Weights of a small transformer language model.
Architecture: LayerNorm before each block, rotary positions, biases, untied embeddings, attention and MLP in parallel.
MLP neurons of a small language model. Each row is named by its layer, matrix (up: input weights; down: output weights) and neuron, and shows model dimensions 128-255. Each number is 500 + 40 x the weight over its row's rms, rounded and kept within 0 to 999. Numbers have three digits each.
Before each neuron's rows, "fires on" lists the tokens most often at its 100 highest values on Wikipedia text that the model never trained on.

fires on: " st", " ", " h", "c", "m", "ol"
L6.up2:464535444511454457456455541499511489496494551462446541509497465512360481483478404506510465411499500478460485461522497519508541445456465526492504506476500439534496526480459434543560527484544548453462462494504591558539525519549514487503481488463442455576496533534461509572448442461485501521487477536494473551508510586560486554501426517543525509524478521468525525526522513550467564509490
L6.down2:482476596540522504516496525477549508524479490525544421461517532463391544505431471526537501488456437500449509502474582483537528599473519485490425482519589481547536454488469442513473491520459473510491530509444501485532483398487475554451580478497471483517496430408415443487457489509519476510574484438487483496552559423518408547591480520499513491502495518436500534544561461477537513498463

fires on: "\n\n", "\n", " This", " reception", " place"
L5.up161:508563433445506499455475482509483499441524466479439474458569539476564443530501461454511463575499523578473455521555590475537500468454525510497445485491448482496506544470524521434518558430511524535496528480494521490450464567425505535542498545542470513498408449525479468543509575483521551532486544489427551571470488508482521494493503460493530479529588487533474564488565490508523458506500
L5.down161:498518608508438522489534556472465461436483444564538482581519543488553530521461485495486494495427429482550616554478552582547480551502552432469517503508462515443489371476474502532525501486445488476492555550554458467518523545455487466472539425489530485512508486466509510475457527478511506409472508503528445483490459478435511465587472551491524505503502498537489472503497427537492519463453

fires on: " arr", " dec", " pr", " acqu", "tt", "arr"
L2.up333:522486607491467549489504514483481515480467465432474527560510486528459469483523505453578472483440507579529530516621487514462503469475518506469443519485515548510492533500569528469575438445399543471575527437469545467548486472489480476490451442517434549568483496550532549434503486445441368552430502492472472544518508511551449504445527543514547527540489479457506538534447463549572510467470
L2.down333:483528646433496526517506486463527530466509511515456517537485468523498486484516539448530493485493574513563458440575489513479518513556568494500523585534450544451505520520526535533523427484467492514587539412521511535502472487458483560571488461507452490489449530510535502410533520432482444552432486499459502536491455485545526499456516534486528487528561467447466499459441451534526593541493

fires on: "–", "ro", " sub", "i", "in", "ep"
L5.up6:515512486494445470470536578442468498460526504512513522531513553610473509489496560530508506526540514501510486476478529512506562479520458497559505511547550560527513490460501480498552509516427507511487503493482385509496484510475489508519484466481504488416511495526543553587454474504481499480444460460550502526524509478507539511511580513498542504507507476553526441472518443398485384498535
L5.down6:526513432500479561560525571496474531492457534412482561472497474475465490433515549510494476506523509466488411503523559477499518479527547501452535544465538528424471468483532467533440515555526494409502600475444473533481460471427529440489470453492465441528557522534612389517487464590486530528600424494529488474470494547466466525504492479554478456486535482567489537482498542487490522451485

fires on: "al", " ", " | ", "RO", "erbai", "ol"
L6.up353:476463507528541511473467526522505406465521452443516394491545450406446540484478505460466548528533495494532491525496477521493544500451522494527480508473474455528475511537563506512511431511507496450434489445457538550474457546535577539488534563488483400531527531555535542500510490462501441474512441491464507529484533503458484520451385424477516546501437428528519468573556503481497519485529
L6.down353:431507455595480491553557613489520438391497516429493458482539491544481416464442457502481459473473547504430515516467472510481568474445468537461505479602557505493505470538494516549443481458444532496493571489516467448548493561505525514425517520481507417509586455536540494504508488447530437540480499504465443543523587467463508483546510464444545528472534549487474486586501443509577575530531

fires on: "\"", "A"
L4.up249:453524485455530529536464482510536486459503438417465501536474466509451592553518505460536526554494541408541450468504560456429519517497534506527523480537444462492519548414530430521557477571552483500525519388515560540436513524491469524497484507493446487566481444483499474480527509523479567502484451455487568506446508574428528592550476507568494490485529477536461510507531508488506490529510
L4.down249:416530538482455541518518447529506536438506506523416505513476496576442486537484505522523487484489498513512504535459491462472544481417481451444576538492466545537510564499508585600499453415488477469454502502581506499564463524498526512543516512449467588436518505478482576462465455460440543475512515490511485501506500453490530504490500438572479545480598530503468517455501493526545520510503

fires on: "s", "i", "ers", "es", "er", "a"
L9.up215:553469514455513521503497551592523550467507483511486517535459527484448487505500549426535481491497426443538593479452494479504484447504485510522463502540548509511503470543477533424448474530554467562506489533567525473547472495547481514521514511519499470519487469504554451427504601497469562541524476495491579493536555498461545510451525492496508476545429505439425500481472507530435492495476
L9.down215:569444423475528542523544511543477557487479584549548508516426525548489480463494493485448527517495410409540582482491512473485507498436536489543490512545527500502500480527508564455446537531512455485474497541521552490535483482504469473505454499531519531536514452538479450504441516487453551507517498538451517462543551492451527507519495510529466410528396516473478510487489492504419497559465

fires on: "\"", "'", "==="
L5.up329:520531525610443437524523494539471451489492494433528479501461497518483544530484548590438556480521531433521497474498505442522558467428513534520565522469536511490450495492541527505553451520510457465491516446477512513487492494520562559530523451542554474540511463601477504475422506531535494441387445498473477542460466542472614461489466505494534494509488523457426529540549442478489440507504
L5.down329:439502512455534500575517541511506518452493467502495468530413517531487495549535484441439517491460554475471478438455500523492571475509502485482546524516606460538554469504525522506486469572456474491528449533562487517529446571488524503531483478492481489477520497551493476485435487504449501440523486555495462529537512510484547518509501512503463454613482553531488501531490510530499505484515

fires on: " sc", "esc", "1", " Sc", "-sh", " Sh"
L4.up100:482548471527527508480528526498510578478480548498520540518491488525521416462518447496551547471495486550480473435503492450623486495517534486565568470506439501457482496480562524482526469515536541492464551399443485494477464522509442501482443510565449569454562457540569568479525552502480516489412483487539540513445499520511545441502437422438516461506491583527449500452431536529439485453500
L4.down100:492461517435513493532435547471519532481548481508520476464549433463526415460455571512503537502502447507445550428476471566554530529451549459496534534542545502517448496501448525529493458504512502469476441579498454525535477573486515561472492481425508544502550483518528547427463496433527466454410532537523452591477494504514532432574515464526546477474468441477474461513460435508467511537495

fires on: "–", "-", "-up", "ing", "ary", "ow"
L4.up259:517558476511522524534498439547547505493523451596461507529580431463522480487512528458511436500525463477494475487460554525477441495486467474566508549517480483444527548467445565514463495400507486473472480575510521557429525475539512459498504536493516543501400435522506536517478524446529584479560490469516517482503476503534531457535501454475558485483524555585492488530515453531457587483474
L4.down259:496465507458520530491497424491500484422501535534451458587487491485473484579484485480532485497545570531566510465565457552571523470554475483536532458506536558453470468422513452469434530466440509522507577461486512435473517567547503501514415489490471466594470495456503551546447533507555555461536485443526599444507489582522460465447456458540454489441477532539507503456496518555526454462544

fires on: "-", "–", "at", "et", "os"
L4.up402:456450501476561489556480478500532503510551463441523561533523439465500528499476554545551471511517505490523553468495580506488488505450431519565465502406474476547479445479494458495520473527539551515449473476392555476459562561501494468474496526464506478487480418508501514522579558464470494538497537482574513532600413557536474433498521527527541499441608482518497519534449466431504428492511
L4.down402:507444527523513504524453438477528524447452458594519466532477531526512452535386476524528444504485517453467465492510626525601505468510557503468530399516547493555477520460538467508535508508512572501468477540463531533504458448591485570493497472483518485537468501488554536515516542537487537431500489434525502474514584482517461583449516450486523559519501561522514479458529488444533451509485

fires on: "s", ",", "ers"
L9.up94:441567561560476496535483559536531546531533507390473520448581528549518484494522535501493466461460436460544553457511461518548528534476453511576455505547541568480450453549533496511497401512534470473515444549568553468487465417520520572503537547530510517570501427516465500425515551488498494543486505469524535489446538501552505514511503485528534415457485487425475466558398547466502418529537
L9.down94:514536472551512491502511504456487556533463429515468512532555496531505557549561444551530509443449525463513506454517482526475490535490529422570477504551452564560515500529524537516477490514504538482501540469408471540514499471418555447475530491470456457515475446543496501543494529565509426477419477499502547491516489431450483447587499476557502478526535538393467531478453523503399520483475

fires on: "in", "om", "le", "r", "ah", "rom"
L4.up58:521523524594492427497405518509509499530531514550528504556456510480555513501426507473512508486507462468540476424545442432510396552432533410465535498588548483508528551423433490523518499521536489493548519470539530461511499562556498554426480431495515563480492523473453409491536521414500526529461459483469553423543481455543525540475466514564548473514497496502442458460492500506516571556502
L4.down58:501517448490524521485455491514544509521561528509460452549467489514556520480525553490507533474478440493360536458489523531476511472540574580545492512489474411535471482550509472551529483441517515479554461570483518455545480538531601505486516475380484516563519501469410538472560510512530433507467479467445585560437525503492508444555476543480492471544544440521490507498538415497510470518474

fires on: "\n", "\n\n", "-yard", " an", " of the "
L6.up482:515447469543536491473504595496491479475555493475457493477532501504493458516437538523504569535490515520513424504461488373425493487428523456496515498540496496503583543528544522496472524511536546520479572464496520556513530528432555496534488581488520475516509457555462526537497507431479503467483531456473497524540514523586460542555549490484527448486519538428497447505484496491486554513438
L6.down482:531484468476466472502511452533465576384555474444475546497570500462521505528476465492527464478492582485489500542554496505482484542542509442454478523549513586547502471570427452479508466478520530486569500443470501478532544488502513473471542431535396500484490474579564489489454502425467508509564437421593518494524530488491472514451443475503519519436543586499499524515530492454541504464501

fires on: "- ", " career", " served", " between ", " such", " from "
L2.up292:463532470515448415554508456489537520564491519501539489526577573432512505488462454469546428522517535536579545463548438499508512474556466472509527464422482466499419442502508509495514539482486497494556418531468447584512496517488531526528477545553509529467486434432512522515464504446477545428530566556478456462549542530496501488456504544504484493483506422545531511529528486416517555588497
L2.down292:484521500522388482479451409501481492567424519443566539534527494475526466520532464475495460485550500475568542406585554492536500536516483485466495528481517504570534483502507463485501559534530508511497464483428474541604563446501561588481547511508474493540524486467471574499434504510520538415524535476468458483493490441479440460492526565527503414556483478573519510544499516447510473520532

fires on: " had", "it", "ab", "b"
L5.up346:535545504445547430457481558461556459507473493450569473514461570503416478492475489490454451483524415471521529451550548503495550514493574500457448546498484505475515476474589502527521530452435632528527550479537525464500461541527508532524476501561489575418544480496564485515495486461501501540484527515493481495536432542490488530504577469438496443484472542496495452467512557479533499503413
L5.down346:517516479533498500475452513529536468496483484471524438525501469530518516521463527472406470474504500538570459516432528517449535487520509503526426488500471498433510469524577456512431551524519490502471531505521488543545470504515505452500502470487467475520427468488407529506557541534553478537532472534523516457503582527524526525490513458562477513550520515550535511532415606462490500430493

fires on: "m", " dep", " ab", " res", " rem", " imm"
L5.up88:533549473480521472502528559506473477454574388473498524494468483489468550474527459519495460459535542507485521489529583556520532503481546439517523464494516518488433500512565524433470512545480482468592391550515515503504486519520470439558479515521472530510459503531463497474557497580529541468465428512553410466468459475517497478518519510470480486507506483512452499471510569476473509494478
L5.down88:459472550473553550536558534498476502441517482446509478508428532452431478546531474531515445554526502507461527519473545518548486531524524503517502570556452528488423494511433470437505488496406521466576508576531628574563509514498514467460515486555583526491513446484536484529480476484464546518596471483470465537484440495446532464448460523454396516483454553590525484474517496496494550465478

fires on: "1", "–", "en", "rom", "apt"
L6.up97:495526565500454517504502469482469495487513422500546497502565473497519412466526505497464513491545503513527428526420457497518471480519549542448492586566482485566461513491454514514499552486513468490499532536517470514490517516465480457509460498445492500538509406467545507485498441494473447471473620511397477496561508565517517580520536475479550517490567471536521525468519486485554491589504
L6.down97:473482484442422468495504481528531511449482504501540532440458486535573435418502471478514467518536509553507570567510502468485603499474517532488455459520518595537420485544539438447522493429444461426446483415465457508492538482579524509502512529500509471510518493527493545441497516519390584533511485503565458491486516472543474516541503469501473477471486480449500458440502447517589543479521

fires on: "\n", ".", "\n\n", "s."
L6.up96:517457516528421552440474498524544491569516492517489530542455476482444418476564506476595472606516496576568413492519552450519543444485564547483507462517497474537503510513599473454462512479570467518477492501534576551451506518502486567491462508491427519485482485510537394505538497509499468481486493503509455532475546493501450507471523501502484472502442512473527515565512538553481481502540
L6.down96:491534549537497520483463471394490493574514533531430525401527522506461444539508478544468538538522560458445464503524611522501558549471528444474488490512527464473479481541559492585451501490468477457508429484587470421521459469425563560438452486524508471424475543483532404584504515499460465476459492487509463517458512465515490499536531529492438451514468508511475485549528491385495461490493

fires on: " B", " A", "r", "b", "i", " "
L6.up23:475461553509530509567503532536471496461523552494486468491536542496510449530570508503513548501526461603528477484416462512460535494500491522541433472504552460521506438506452558530479477480438453491500489565474514429481593474576511476520523457501524533438479546463514467516480564416453473490508547537436492452585531479520542547553502431568511464576427566499542516579500474479471472497509
L6.down23:536476477491525480485542465545564428464495502449538509533557466463486476502518523364514556511489476457549519518481518557522419434449563531616572476451505566482490479493440487567535517523546541513523485487574531552544506483422521489473518503518532549485523486492443521520392551488489523461393527480523531436546495487477472520487516519551583516478531531478514548566487505549526484414544

fires on: " | ", " Ro", " go", "ort", "ree"
L4.up211:502495466503508467511528464425528476584495516488483507516575567436471536542456487488546510452492527478534498515517490491467485434516456470490475440509457498552560488594534482402481565484530485506516488512483523554554452525472532495488475480487425569476449514477548550541548566496500506489474486379530512457500480535499502512576496565604568460416446529495570446501563496487470601513471
L4.down211:492462520538488559482515416481476437516513475555497481577536516473512509493430560513468522529560463584481562543475520491522444564481519497542505486534519519493579477515503477490539494430462443518436511496522492651495499438456514490439515494502484554516469510539453509569476500437474521588491566437465525533516502449487451510542515584480444534506450514535540465485506463444513535504488

fires on: "on", "er", "es", " years"
L5.up83:479503517468447508580461527549513514454525503492533478517445524538424457535441514433501477571464400469505552491526499555458473482479481513564476507519494526528496428480436483437443495528509466481521533524541584442507464502529455513544464532514490459528552458498539495479502538521510562550486478485466531502502546534426523465468496577543537464519411513515438493482459490566509499578506
L5.down83:507493520429491510472456576574465524512522482514503473524416516499444560540482558433510514529503413452484560513471572438504417471473461578577554528530523537503489430524451557462447499485537450473508531515582522507472492478557555478541509500500476426527455473490503519434493548551478488554531442518493608448497574508435468512475502474504498486575448515508466504481465523567490465506481

fires on: "erbai", " in the United States", " Turkey", " Spain", ", Germany", " Florida"
L2.up298:473489414533486563511510531507513500464510565491492466519509510468539428495506497514528507514479540431505477540523504500503574491505421498504458492544538486491520518515570495584450498511538562503469502483422529514538522547552530491499516485575550522476450541465426537584462549407479520539528407499479490509438509460483487464409505495547457495482518501544393511479477524432468459503526
L2.down298:461486434476516543536604441521511445492447512575548495554485479470474445537510498537496518440489477407463455488551552520457506473492477498488487540586510517484481459562446436534467452543481556508456498528527509490506475562509504444457552499492529501491502498434489475522449527506517478451473467508487501478450584421502512398522414523590509561508528470588409483522519419498557470440484

fires on: "c", "'", "ac", "able", "'s"
L4.up467:558583607476470436449487512520526499503473484488485502527528480548570535457485507476534446568532495515492497428529490504509501503449479530535564433524502496465523517484482539527442563550451529555508492467548444482503487489559437479467541500461473554530480621530490480492498532506545509448495541532418544487479517505453547472597501489529521495547517533480519459546520533531495519495528
L4.down467:491428516465539500494509523453451410468452500508539465540564519538523516480515515518498534442505501469467549515493515413446616500490577525483524465518471528502491484547588556499467472515516520506480491542481544459576512506502574522502524449453428465409519566551494519583537488503412509517470520498596486439545533522561481507472547471478503568503510565496532523516454502491516471491463

fires on: "el", "–", "in", "l", "ort", " †"
L4.up445:533573476474505509502494515554499396515508514453511511469495546530575442582551504501510496465466511433460548485480474497473546402508411548481493511540520489475478527476539498541538597485512464524442432557485523492528519488476517506609425485458505492468555479469521498572456514453546493542534490460532489435541435470506578471519519480477535552478527488592544430469468505416486450509478
L4.down445:471513510456556529512574464525499467491491470534482557482483463420515489457466490468551506433427407511502540494534534511523542528523543504517438507581482504455465481492523519603484478486499445449429445538493475480467490490512525464477523502476505513511508464497502446422437553480548478558473485484490477419489544443491521509503510490503624537488592552460521564539510523525555466443482

fires on: "n", " Ch", "ad", " G.", "st"
L6.up268:465515489503445489478441511513506480569504455525460511479545570487461471497489459492503523442563519471533497470433466514570513490539514512472450476496556472462532540517507507541536491486534456485502556469486494553496409508538548528592496465476512443467530537453572532466479550467569476465486517509463486533498442424511475475521469472611459483486483521470576481545477503510492490498452
L6.down268:492476497492533500516485532482499363421495533445530504543495505506527482516527424477474455455463459495510510528561421425481536487537446487541563524499546443465538495497526481478514446516431498484557534439506530490481538485587547440523534501566484619463526493565506505416509494529522527459526505421541525491523522520449454492474510536432487496520479571468555509501508480516516517476560

fires on: " th", "ater", "TC", " Valent", " stage", " stand"
L2.up259:490576508506486444520463584517534501484455511515466453578481552514453484462484378472585482541518415524503474452494559548480443499527403544524488501470434480491473521531507463497424533494551547502577384532528549529466449570478504513440414517552440523500446515475555484518508537434466501580512491475477487486452556494495579560497455406541574469536504473494481502531520473463523560518509
L2.down259:527508495537472475534467497437452452543449500560515475511535583497493454404510457521498459487593454505525522434541466525562485529461410610550474543487507510490538548578483490434539452524560537505538496499463532485422493514466487513493509503542474505474494472445493551515463413453560468581569497480454484548484590458493551515531437423462530514521469482542533511503496505423475538501509

fires on: " \"", " in", " one", "1", " ("
L9.up396:504488553478506447432417539515507471497493521484494624509497486460564440467508443498479561481480509491476542484502548505477488491416468534481482457462492551491539478511480439520467525493411520573467403515499465517562559512490552514496486452465524492461545517436437507432492501517474490475551490496502545488550489586531541544432461452538532517473534449456493500538506522531538525489488
L9.down396:539509522510536471453390548467485534495546567511474537530499472520474541461560475563432608407480508515517491514511493389466442528507513528519540491497463526510403465492520475472507487461566515484458499456463440499517478492502519400508439463468509427495545532566499474522460462486547456489417501553506524558498485576579500515404471474466512528528527444523476564537416514497490545487430

fires on: ",", "-", " that", " appar", " cover", ":"
L9.up491:571554568543515450465559467524480514477428429460444469499515498552510468479553484496547453423458467508529496483500432514540532461453520509557511467551460534467538564582517484539492520567395466447530500495534525518488458537524493532430526467491514438514489484467458446499429592461475458490500511458535503522556486481555559507490426554491483457469512484533520496572457512487508467554515
L9.down491:491469506506612519525490458496495481587556469545498500455481463522546456470547498470568461485527535487497469557466543537436496489557489482529492563469481565526512546433510514438512497497528439556484434456492528512525527534446485494525542560487557581487476530479496504523378533428601505504477462500555481528452472590491439502521515551544488504470453490478530411416450544469498535472490

fires on: " town", " city", " state", " village", " county", " census"
L2.up406:542508471504484544528600532543478480493522416506460492542535499460553505522520501508450428488547516487454563548462487504471497517527482493454526463508478531547517530500513578548489511533453492471523466507506504479532531448535472512542496515459556463604498546533467491515559461510530473428520502461486521570481521498482505462563454553521477491513518469546483535546562525434532544521570
L2.down406:399431449510475562469530530518411393522524595524493420531483529542504504550536521501484503528558471478590501518420436484461500492477437530507495487409528482468527508557472490463523508503526507562540557554456425470544496484550495498512549487523505489486551449529483509489461519525598474462525512584482534522498407500534497476525516530470502392472491468493497520430517608523553512508449

fires on: " ab", " dis", " rem", " unc", " inf", " imp"
L2.up358:506525494494497479486504496501509508497511466506511579472540529550467475443538519499477447486570523488502455509507499516488508490496465468444503463504489462561407417517443472523464543461467475509542442532443502577532553525556516533560502501496470468573473499425485488497469485487510538486507476421521470541545488456425507482529548517519521441543522537482506536449495561500469492515445
L2.down358:570540524429485476456522485436506535546530492545496529460544489564448520431572482577469482482554454492463501511501494466437490491491477493464482516529470490498444474489412441487488495464522487507517451522524543528543508432584586480526507509479489502522534536504520550513477502504424508507467438419543518526517494496459458478490503525453481451557476543475495525426528504519514474504496

fires on: "St", " St", "-St", "- St", ".", " | St"
L9.up474:561536504510496514481547547418589543506465544500492508554568555421470500492548558495516434470512517473524459548483509507451547443470443528525526496507518464498538515465532500487546596602482530492499459530547553467481525586447553435455425497481450382472475462460523525512592496484459446526530516475481459536456507476521448535522570512492527468506494519499458492484479475452598516493570
L9.down474:484508556546510491459490462414487490485443556435483482576552484504491426531470488481546522560442556529551464461457458468569526457457474528493520478503500536506423446548491414454526559484564500512534505554516528477547478483564491486475468486536569523536484490497455424493433496459509430520598493579435458474486486527511456449595554528536457500523405445519453497538468495529522553466456

fires on: " Tr", " Ar", " tr", "c", "r", "rom"
L7.up438:531532500477529470503498570514468534506469483575458462517473489541511510432510494487539488523509564482538480500523493511511477479424495406430523542626587510465458496442465486495434492480521434537461506538491513567470497473476486459510473515425424491474501511463498484497485496429438468521470410515523591591506466542458553464513521574485530429553566462513433479548445518535483504478472
L7.down438:565502545510564535469515463457483512548419489440441478554540547538544475533478518442543472563511543506509525430478423458471486458546499545515473488404412465474514507506503512522491424504507543551515511482497552573598515530455522558463496441519572511561498518549517551582481514539570490508472465461466500506408443469501411478494458488509465505466532569524514508544461456462505498530443

fires on: "'s", "'", "ic", " for their", "ers'"
L6.up397:485502529510432579492450540529543461537489464437485530507528584498476524516521584501469406506503448510502568505525495497524490537508391471511473504497476454481555545479491563440476468513595550531502524484459514505534539473483521540533515597559457555495422507512499441476499587465521554530505546547491481479553499499524473610505489523456471457488507515493563477517487536565451422457490
L6.down397:462446503453463568569523471464500445505457461544473454430493542531559501440494464584494428532477463523406483469486645509576492546474531513468486544488480516453442489541469518511485495516481522552494508562481459525527496478457494499516500493483474432544515500462522496472456515559510520518531534609487447566442555490477484453495574531477467457404500470490529549437557519515567462503490

fires on: "-", "-h", "-st", "-St", "St", " sc"
L4.up82:556527494533499500485492511450481564507479520492474473524518509468466444424505555558513513496415481512526541494511496442523493439432547425513549439521489489540582449460548440530520541532477509491492599427481519503480541525546487498498474508532430479472560558430490554514470541578418456477501516478508495466476498541572488511493536514510534468532511562492486509468420478539545449527477
L4.down82:510515506479448478568559451476545496502522509445538470446479499472513523517435481447523499457484596542573449532428460468512438542486497482477445454476487541476429551484515544537503448475498548457516438546532488520497458575449540579503515516520450521484496560500531465489470483502490538595497438539503465579493513488615524507565515494577493501486418539547451465580538488467423523458449

fires on: "\n", "\n\n"
L6.up108:539527445530524517425509469541564536505494462467505504484534565450598469465539527470522476488560573515515461464549520511462546557499573523478542532602538497609452541555489497469506509463484432436508467470463491521531487458495511500506470458479457492521495503531554478514484571511534440500396536481442486446508516560510512562456501480445555473526494453468473465503474523515446385464511
L6.down108:526470528426465570455508506493414505469464492535555548481508473480429484540467478530501501520479488552523526553533464532479494466542446470478494532487567483475467448526452583571491496452516449506437455491545458536435566493447567519532544463528553420498424477501481510436527508524513533458447524457474528531428493424491576518516524522475432440561500501492455547454537465470544514426473

fires on: "ing", "ed", "er", "es", "y", "ation"
L4.up263:483490538438461477529445536521465492467572536488522517513450580574421520566503512492439459567489461532505529518491406532469539461496439535503518457514453479530511487575520465507464476468512529503535485422482558500532542560553504508443535492557437471542538488558510521530508532509503477523485515510474450496454535428470526496513424531507568477479537492495532495469435518508550551546480
L4.down263:414522503529519471541480524586486517569538492527502508540541475550503486512507507496531495449444460440477525497541479524529531524490461532488557545518517504487539422507441509557402500519558457443486475493494503495426505475455532504485465551482492467448490489503507588481511465497554507564482469470434547518504541478497457531500506510504457461477556492508435484438433612515570517500513

fires on: "ris", "z", "enn", "igh", "x", "ust"
L5.up466:508503529515470503549511465568483456490534551525510432421500457593494547463461466465566460441490545457540558494522535526489471530489521494484536468540497476539532515506506421512505511567530469562439468477510516517505543440462533489457576531514581477379519447509564453532505569435557465420534461459535514467453564479492474495467483574478539479526487425482469495497511526474537552528546
L5.down466:473578459473511485446509534487522488579481478461509550447514492510536519459502587515430502472474482567427535515463474530479544611539522488536458482534466531493523523556495525532559510445477515481515388458499473487554462526507495524499465513487428481529470496493480481498571466570506492444535541504514522494469455568556488446474521490494500459448495531502545525512439495506527498429498

fires on: "enn", "av", " Mor", " Mc", "pr", " organ"
L2.up14:512455547467432500523517466506473535538508467582557480514485536513483494525516545469505471483513515565534470528499449463475518425529512533548516455492515395491471576566537528459513480528504482512482538461480480469507499465515515498489517552489515438477466480529425534572419459534481457478474507540501465537429544484530455563493516485464501503487550514522473424525462480491537474633485
L2.down14:465518524483450495531494493445433492476568544502540472523486588540447529577454499515500544490482487449525523485540480492505507457544532446446432464468525454543453520536539528499483466520543516449496590509475514456501499502522518473417429500524511430453446487572436522512439500543483478498539605477479436533487479479541466483526461497458448520488531493443473396553470496503494539529501

fires on: "0", "u", "av", "qu", "ou"
L4.up178:515470522482387468495495514413490468456545530497457539490565564461513499430551524555520509464464459509518504455484482470507485426488468467506467506510513432470505593523536522447554554497464443523571546459494515442482540509521510530468559524443529488517464530509475447502545508464509490516421571428520549493470549544513432501511543535476560497541532524556423468524567472580568452526507
L4.down178:529512486425481417428547480534476472501524487540467540549508555499496476458470455487518474425417523476510533459515439470454493500545486516539542501462458525506481531475451545559487538533510603496518484414521567549458487564519510545452467439501545425510501562513546575520489536493519536572515538486512480425530460453558449537466534586542480485524597507556512467410435495541501503498456

fires on: "in", "le", "ard", "and", "a", "all"
L5.up164:521478548586469489534478460528533584476540504577569532537498539451474425551484491528521525537505487498527497529565540510468486526563585449492611465451499448513477578485476492551516453466513480511587527503475461477535444498558471463470571452497472476458478609459489399507533551511504496539481507468515483439512486528507495505484515487468554521401530515551535542480479530424455517526499
L5.down164:463536505536512541506550567489466454444441505441544537522505406509502531505509574530468525519487419427538558518504478466463534488475517493427495461493473522499477432508497512524474470522484567447510459460445496480460559474562529487512457508554499489444520443459447526491478454453492496504487519554484530490497496496496561437504487498545498548556504440458532432523548448546539480498552

fires on: "ic", "'", "j", "re", "el", "ol"
L5.up138:443475490531449440435562509419541521479515481447546493489425495537461521514536533519544462499553520505525540450473510493535493392456528519449465512525511532471549471458468521459522464525517490512531436594547517484491562478506503531577512525515511552503432517547494536501517524565485429494508441518434535444497580546517467465519483511447501521467479476465600497545511485523448432488522
L5.down138:526529501479570589555533493506524436502536462533468509488449504459555436533398440513560486524404481508566507538520568477561530565547419536578496574467508574493482498519472476492460466474482530480499541518474497551496549474435494509432492553451492484531511504487505473517409443517457548526497493484523524518453516460468508532463579441501552474426520488473498541493509495429506513449490

fires on: "r", "g", "th", "l", "p", "gr"
L5.up223:519475565518526439485450556569488480552492513506396518560465428540510522527541473486496473521407493472506494503483518462545432400543567529566528502507474479507484488502433474500551503515453500458609469489484475523508456455475487470496504470508573506512496546453543523544580538432578576495453481519415496545505513527482485530505527529510438460481492521587513544470473494567509513491464
L5.down223:499504499478501532460567512518520479433535517493483529430546510524501510508533479541468422516523538482564480478446537505449545534450552438577506524391450483461415491442505520499461443560527558493511486545529494448544512459520481470497494546501447491583558546479535486506564474534463523478500503507499536506474478447513547489423517502533401511507458568522542506539484550444497439471445

fires on: "th", " second", "enth", "ighth"
L9.up204:475456495519501532460549593531580505479505449518566536505456536503444484476476530513482489497556548503460437485492448496500528446522455560556550537492437528554434461460491483511522481464478516446546537492533486457555421489493536485541460483509428452492493531470461508571535501547513528510498495495499491574510469590510542520441518448565483420575465490545532506482473480519450540482544
L9.down204:461483496450455578387497606518502510515580543509546533465519487526471468489477462457500519457494540453454503480509522549504511472519519511562455421516468500469481449500503531532559478533489538552501486449505486504555507486437477517514431529532514452611494527529475519554493496476497505493504557470519525547576448553451596476526558462610497453477469529522530453554458490548489485491528

fires on: "ro", " Bro", "os", "ans", "oll", "ru"
L4.up407:481537573538491490510490549473554431436492454558458484514618476510432537528464523453481528551456486520466497510530395505547510485471519488512525507540480402503534487542480455453529518524557455540522450468446461557442469493493507540506548524468478496446513523479515458506551518523522440481541508480512513551522535509521410500462513497480525527481457518471440528490396475541525511510531
L4.down407:511464540459497387526564551422433446493455493471440422483476485557506532521574577542534506448476518462487533509474510551486455485481435525528533564486510538521543473502482501533544487451540551571502478493529477526422484408435552580548561495502436563474523436497430452471495430441489488449496508535485610510507496377509492534512543420487505504468476504496496489458472490516464504502521